Weights of a small transformer language model.
Size: width 192, 9 heads of 32 (1 for keys and values), MLP 512 SwiGLU, vocabulary 6896, 6M parameters.
Architecture: RMSNorm before each block, no biases in attention or MLP, untied embeddings.
Training: 285M tokens, 8698 steps.
MLP neurons of a small language model. Each row is named by its layer, matrix (gate and up: input weights) and neuron, and shows model dimensions 16-79. Each number is 200 + 30 x the weight over its row's rms, rounded and kept within 0 to 999. A neuron's up and down rows have the sign that makes its largest values positive.
After each neuron's rows, "fires after" lists the tokens most often just before its 100 highest values on Wikipedia text that the model never trained on.

L4.gate349,224,209,136,191,155,225,214,156,198,204,181,174,200,185,222,181,163,215,124,235,257,180,223,238,207,221,227,233,209,204,207,193,225,227,165,228,217,147,236,184,176,230,238,204,156,182,199,208,194,204,172,227,194,155,188,201,131,181,199,203,225,205,181,233
L4.up349,168,189,162,184,157,230,156,217,166,143,220,202,226,252,202,196,176,204,187,137,198,228,219,206,191,195,172,232,215,173,231,237,162,162,171,210,207,238,242,243,220,201,209,236,242,186,183,242,193,181,220,172,195,221,204,198,222,194,184,219,201,239,197,155
fires after: "\n", "."

L4.gate141,191,228,185,173,184,192,175,193,129,223,228,192,240,207,135,196,203,223,222,181,215,254,217,219,162,230,188,200,250,198,209,173,241,174,210,131,167,132,186,165,217,194,201,211,200,152,205,147,223,171,221,184,192,247,183,218,206,248,195,179,180,165,213,191
L4.up141,216,213,256,162,220,189,207,137,203,196,201,184,171,214,286,196,169,183,256,173,215,200,231,245,177,210,173,207,167,191,162,257,161,244,211,188,180,184,174,214,217,222,245,209,190,139,171,149,141,145,206,233,122,222,248,240,167,177,160,221,260,218,164,206
fires after: "==", " ==", " \""

L4.gate226,195,215,224,221,187,250,173,202,178,229,222,258,165,221,225,213,182,167,227,219,208,195,190,210,249,199,203,171,245,160,226,187,194,216,210,206,221,113,214,210,200,161,197,257,186,225,242,221,200,152,225,206,210,207,215,175,193,191,246,213,155,215,178,235
L4.up226,217,159,279,205,232,224,242,224,200,215,193,213,161,212,241,238,189,217,191,171,190,247,202,177,188,230,209,214,194,153,217,199,174,182,275,269,173,169,222,262,204,170,244,253,204,190,268,219,204,193,211,197,183,201,214,186,173,197,227,210,254,155,185,213
fires after: "==", " ==", " ===", "==="

L4.gate392,155,243,205,127,229,152,182,169,201,207,145,138,233,204,198,178,182,210,193,207,229,219,210,193,247,193,168,145,233,204,188,183,219,117,150,213,170,210,191,232,195,252,250,207,130,197,227,229,210,204,225,163,205,189,226,202,191,265,185,207,240,254,211,157
L4.up392,202,163,196,228,209,178,187,180,202,154,187,157,259,198,167,179,197,220,248,229,204,143,236,264,186,149,171,234,139,179,203,225,219,163,174,202,236,221,176,180,232,255,219,194,162,159,200,196,168,183,203,215,219,218,201,195,207,210,202,215,248,232,227,186
fires after: ",", " the", " The"

L4.gate191,217,221,190,195,193,273,231,200,180,225,221,172,197,211,211,185,219,179,225,183,239,164,199,227,229,229,197,184,167,179,199,227,192,245,217,223,238,160,246,214,188,219,199,190,191,172,298,186,182,216,224,200,253,191,155,216,203,199,201,147,180,220,217,148
L4.up191,213,195,208,190,156,234,172,195,194,229,191,179,212,194,178,194,161,203,141,233,237,200,245,176,257,169,158,215,185,124,197,214,192,205,161,182,236,161,185,170,150,201,224,198,220,204,254,256,213,175,192,187,233,191,194,209,211,187,156,184,230,211,201,177
fires after: "\n"

L4.gate507,236,218,221,196,206,214,198,189,136,222,178,169,155,233,169,236,240,187,180,193,178,189,238,231,201,196,165,262,231,213,194,194,174,152,191,226,183,188,176,153,224,177,199,240,218,253,244,132,151,155,218,162,194,224,215,110,230,217,227,173,212,211,186,191
L4.up507,180,216,215,232,101,186,215,201,197,180,246,165,245,195,205,210,220,177,216,169,195,203,262,220,183,198,188,189,198,218,226,226,195,168,148,229,165,240,205,248,245,258,176,234,256,252,205,161,221,211,197,224,235,249,161,158,207,227,175,199,196,210,185,190
fires after: "."

L4.gate371,211,198,232,212,219,141,149,173,226,236,227,191,209,179,209,188,179,226,207,222,192,235,213,192,209,221,233,179,197,158,230,219,157,210,174,185,221,207,234,179,146,219,269,250,259,203,178,189,196,183,269,205,211,202,219,198,174,189,188,212,226,170,185,243
L4.up371,202,153,216,201,199,210,262,204,189,191,198,199,236,211,204,191,210,195,252,126,218,157,195,210,227,214,191,196,212,212,179,183,216,158,193,194,159,191,193,212,144,203,221,177,180,201,219,184,173,211,192,176,183,234,153,176,222,179,212,233,197,205,246,194
fires after: "-", " 1", " 3", " 7", " 4", "–"

L4.gate299,211,191,137,197,233,210,247,249,173,209,203,214,149,135,210,223,204,206,229,186,196,240,240,167,202,237,228,191,208,226,240,218,211,205,254,246,181,194,199,235,184,254,218,197,244,205,154,202,203,222,221,190,263,152,186,159,184,229,183,186,207,168,166,203
L4.up299,206,189,202,177,209,205,252,199,210,175,153,222,190,193,161,171,245,131,196,162,195,233,214,187,205,200,218,200,169,177,168,185,191,168,211,230,166,167,190,152,163,179,245,225,187,191,221,130,241,162,180,242,212,167,189,181,229,211,211,220,206,187,218,201
fires after: "\n", " (", "-", " \"", " re", "==="

L4.gate351,179,226,189,215,251,185,215,167,169,197,192,175,210,228,168,220,284,196,152,219,236,258,192,159,247,241,136,160,199,217,202,249,235,217,218,157,189,187,201,210,224,197,222,193,182,218,144,236,212,181,205,198,193,219,160,202,182,152,245,217,210,226,199,165
L4.up351,167,209,143,180,278,197,144,167,170,230,183,228,204,197,220,173,191,220,234,195,187,191,204,222,209,246,250,237,217,172,185,197,263,205,211,222,227,200,233,216,227,224,177,175,196,204,125,238,138,158,172,224,170,222,248,213,194,193,195,187,205,189,218,184
fires after: ".", ",", "\n", "\""

L4.gate211,170,226,208,148,191,203,239,225,179,218,150,221,188,165,159,183,193,202,240,214,215,248,236,223,239,153,214,154,187,168,221,226,210,142,191,208,149,224,240,207,192,215,213,234,264,222,144,211,253,238,170,271,180,194,180,190,192,187,225,189,246,180,196,199
L4.up211,220,195,175,185,181,190,196,188,212,161,190,194,191,198,165,233,225,208,246,181,242,206,178,200,197,274,200,194,196,222,228,179,186,260,215,232,259,150,239,214,194,217,232,223,200,248,165,206,155,167,224,181,216,178,203,232,197,193,196,184,150,181,222,227
fires after: "\n"

L4.gate2,175,258,225,210,236,140,140,207,222,222,213,212,210,192,190,217,255,193,305,197,187,179,220,164,195,196,190,189,204,208,225,217,208,248,165,241,202,258,204,244,209,190,207,242,241,199,144,164,158,158,176,202,190,231,179,201,222,150,162,179,181,196,203,225
L4.up2,199,201,192,220,215,165,186,281,183,197,242,212,243,172,197,209,208,235,204,225,239,147,216,240,221,166,165,271,159,243,174,181,192,241,187,192,170,182,190,188,242,215,165,238,206,214,202,194,225,116,233,198,162,214,211,251,184,149,183,229,252,237,204,202
fires after: " 0", " |", " 1", " 3", " 4", " 2"

L4.gate426,180,210,208,207,213,207,171,202,184,223,213,192,254,183,200,174,142,249,201,208,212,175,213,146,220,216,196,201,176,201,257,173,188,224,213,224,226,177,137,229,195,207,196,243,167,188,177,171,198,213,226,225,193,217,165,200,167,185,165,201,201,189,214,211
L4.up426,196,202,184,211,213,252,171,226,166,141,196,226,205,195,229,208,203,201,218,172,229,191,203,185,148,214,199,220,166,189,200,228,168,179,203,240,187,200,216,214,183,225,174,178,234,221,225,132,135,169,213,190,256,197,198,193,181,214,180,178,197,199,224,202
fires after: "-", " \"", "\n", "S", "ot", " Al"

L4.gate328,135,192,184,257,214,193,210,199,167,151,217,216,169,159,166,167,229,196,207,199,180,205,214,195,226,243,214,162,159,179,207,191,206,179,187,236,230,211,205,206,208,189,226,236,244,185,194,136,155,236,169,159,255,175,194,196,191,219,168,200,195,148,213,233
L4.up328,208,189,162,219,135,222,224,214,194,196,181,194,151,162,184,162,138,203,210,209,226,193,216,169,211,206,177,200,153,188,202,200,255,192,210,230,204,186,182,227,209,153,183,229,164,188,167,261,167,171,226,186,216,148,244,217,218,171,150,154,157,217,206,211
fires after: "\n", " daughter", " Children"

L4.gate113,149,236,160,174,264,233,153,166,196,229,191,197,220,212,200,179,235,205,269,203,154,208,159,187,198,156,187,170,164,174,223,140,209,242,207,207,196,209,209,197,199,218,173,168,260,194,224,192,242,195,240,215,253,223,157,131,213,241,254,190,205,195,202,213
L4.up113,155,228,181,204,183,206,162,171,187,213,218,242,208,178,237,216,219,181,230,248,181,224,203,189,187,200,231,130,216,224,178,171,207,198,208,216,163,233,212,204,182,144,223,185,260,195,160,244,211,217,208,244,266,264,190,143,214,237,161,222,178,253,196,182
fires after: ".", " /", "-", "/", "[", " *"

L4.gate281,231,220,209,187,106,216,188,192,209,191,164,190,242,204,196,205,225,235,169,226,197,221,244,133,180,226,196,142,226,170,209,196,208,224,220,189,193,169,263,227,213,175,212,181,237,241,208,206,184,287,223,173,209,211,188,198,152,209,191,214,235,193,174,206
L4.up281,208,135,227,177,222,201,231,150,239,223,220,168,172,197,196,181,201,208,201,211,217,191,235,253,192,201,176,211,211,205,232,249,192,206,236,182,107,205,254,203,259,241,234,182,245,209,204,201,221,187,186,143,170,181,192,203,209,163,240,209,219,249,206,200
fires after: "-", " (", " f", ".", " p", " b"

L4.gate271,213,235,219,206,171,191,234,198,203,149,197,160,225,100,208,163,206,252,214,196,199,181,179,238,215,186,236,180,229,174,195,157,217,247,158,154,194,180,189,239,185,205,225,211,226,221,204,228,222,167,206,221,211,138,181,191,146,213,168,228,243,217,238,208
L4.up271,195,254,169,227,251,201,242,162,197,160,259,226,213,165,206,171,186,198,229,203,185,238,222,228,242,211,183,175,223,215,246,211,164,198,201,198,202,180,130,212,156,226,209,200,259,174,195,179,239,171,208,204,207,172,189,219,164,194,162,213,201,288,214,207
fires after: "\n", ",", " comp", " g", " ins"

L4.gate288,215,189,249,194,213,235,203,201,180,210,178,242,198,246,169,225,147,248,205,137,236,216,217,231,221,190,192,170,191,158,227,216,222,218,133,190,210,232,152,191,224,287,201,214,208,163,168,194,187,202,186,205,256,215,216,192,225,211,195,241,185,162,225,165
L4.up288,213,149,197,227,209,201,193,197,186,191,215,210,180,151,196,238,190,138,206,208,212,208,214,256,208,183,270,210,163,219,195,199,158,249,214,219,185,219,228,170,139,202,275,264,215,172,187,145,251,217,256,182,235,197,188,219,215,214,156,198,231,183,186,205
fires after: ".", "==", "===", " ===", " Alex", "\n"

L4.gate295,210,217,124,158,200,208,153,212,181,182,167,169,180,176,134,230,212,192,218,183,194,198,205,177,195,192,179,216,211,141,223,155,211,191,160,173,169,181,172,215,204,219,195,168,228,209,249,223,207,182,206,198,223,170,178,205,225,199,244,193,229,163,207,212
L4.up295,170,205,193,152,224,193,224,197,177,216,230,150,213,242,234,183,242,185,195,255,175,229,194,280,172,153,207,176,211,219,203,143,190,206,258,205,189,163,186,176,221,207,204,181,159,177,222,164,160,219,198,217,178,184,134,139,208,201,216,277,213,249,178,191
fires after: ".", ","

L4.gate363,153,210,221,222,239,179,173,200,171,195,167,187,211,196,265,183,204,216,205,245,133,171,182,224,191,227,176,236,172,198,218,153,233,208,126,213,216,200,197,185,219,213,195,187,134,213,214,194,240,183,215,196,212,207,198,164,206,240,247,200,206,166,183,262
L4.up363,170,155,180,236,175,251,230,201,211,159,147,200,267,215,184,137,213,200,197,212,153,235,160,177,232,129,157,234,195,167,211,174,219,170,240,159,151,222,148,217,177,207,211,190,216,202,218,193,218,192,178,177,174,183,203,127,196,200,153,214,205,191,199,190
fires after: ",", "\n"

L4.gate52,185,180,193,182,165,154,188,195,176,209,160,192,163,240,156,242,220,258,184,177,194,246,209,233,209,191,152,182,183,229,197,192,189,174,186,175,197,202,204,261,171,220,210,200,197,230,154,192,241,226,244,233,200,202,232,236,184,188,221,221,196,202,203,230
L4.up52,177,198,187,210,202,202,170,199,209,185,190,213,198,200,169,186,273,257,154,133,262,143,222,193,251,226,177,214,239,204,205,248,170,205,168,185,156,227,206,206,212,175,214,242,134,213,235,259,188,182,210,225,180,195,214,175,176,184,172,222,185,228,188,153
fires after: "\n", " %", "'"

L4.gate492,170,184,199,228,209,244,243,163,188,218,205,207,189,203,250,187,213,178,168,157,168,203,173,196,215,216,222,188,233,216,229,210,178,186,212,176,204,253,242,198,205,193,159,114,232,152,163,164,253,186,219,231,239,191,224,188,178,191,220,220,184,182,223,136
L4.up492,179,224,198,228,184,200,185,187,225,204,192,174,196,247,216,184,188,230,214,138,174,205,145,113,223,236,209,199,211,147,193,155,188,216,146,226,179,230,149,205,179,205,176,187,209,135,198,224,206,183,177,217,226,177,233,204,166,260,250,226,199,203,159,158
fires after: "\n", "'", "es", " "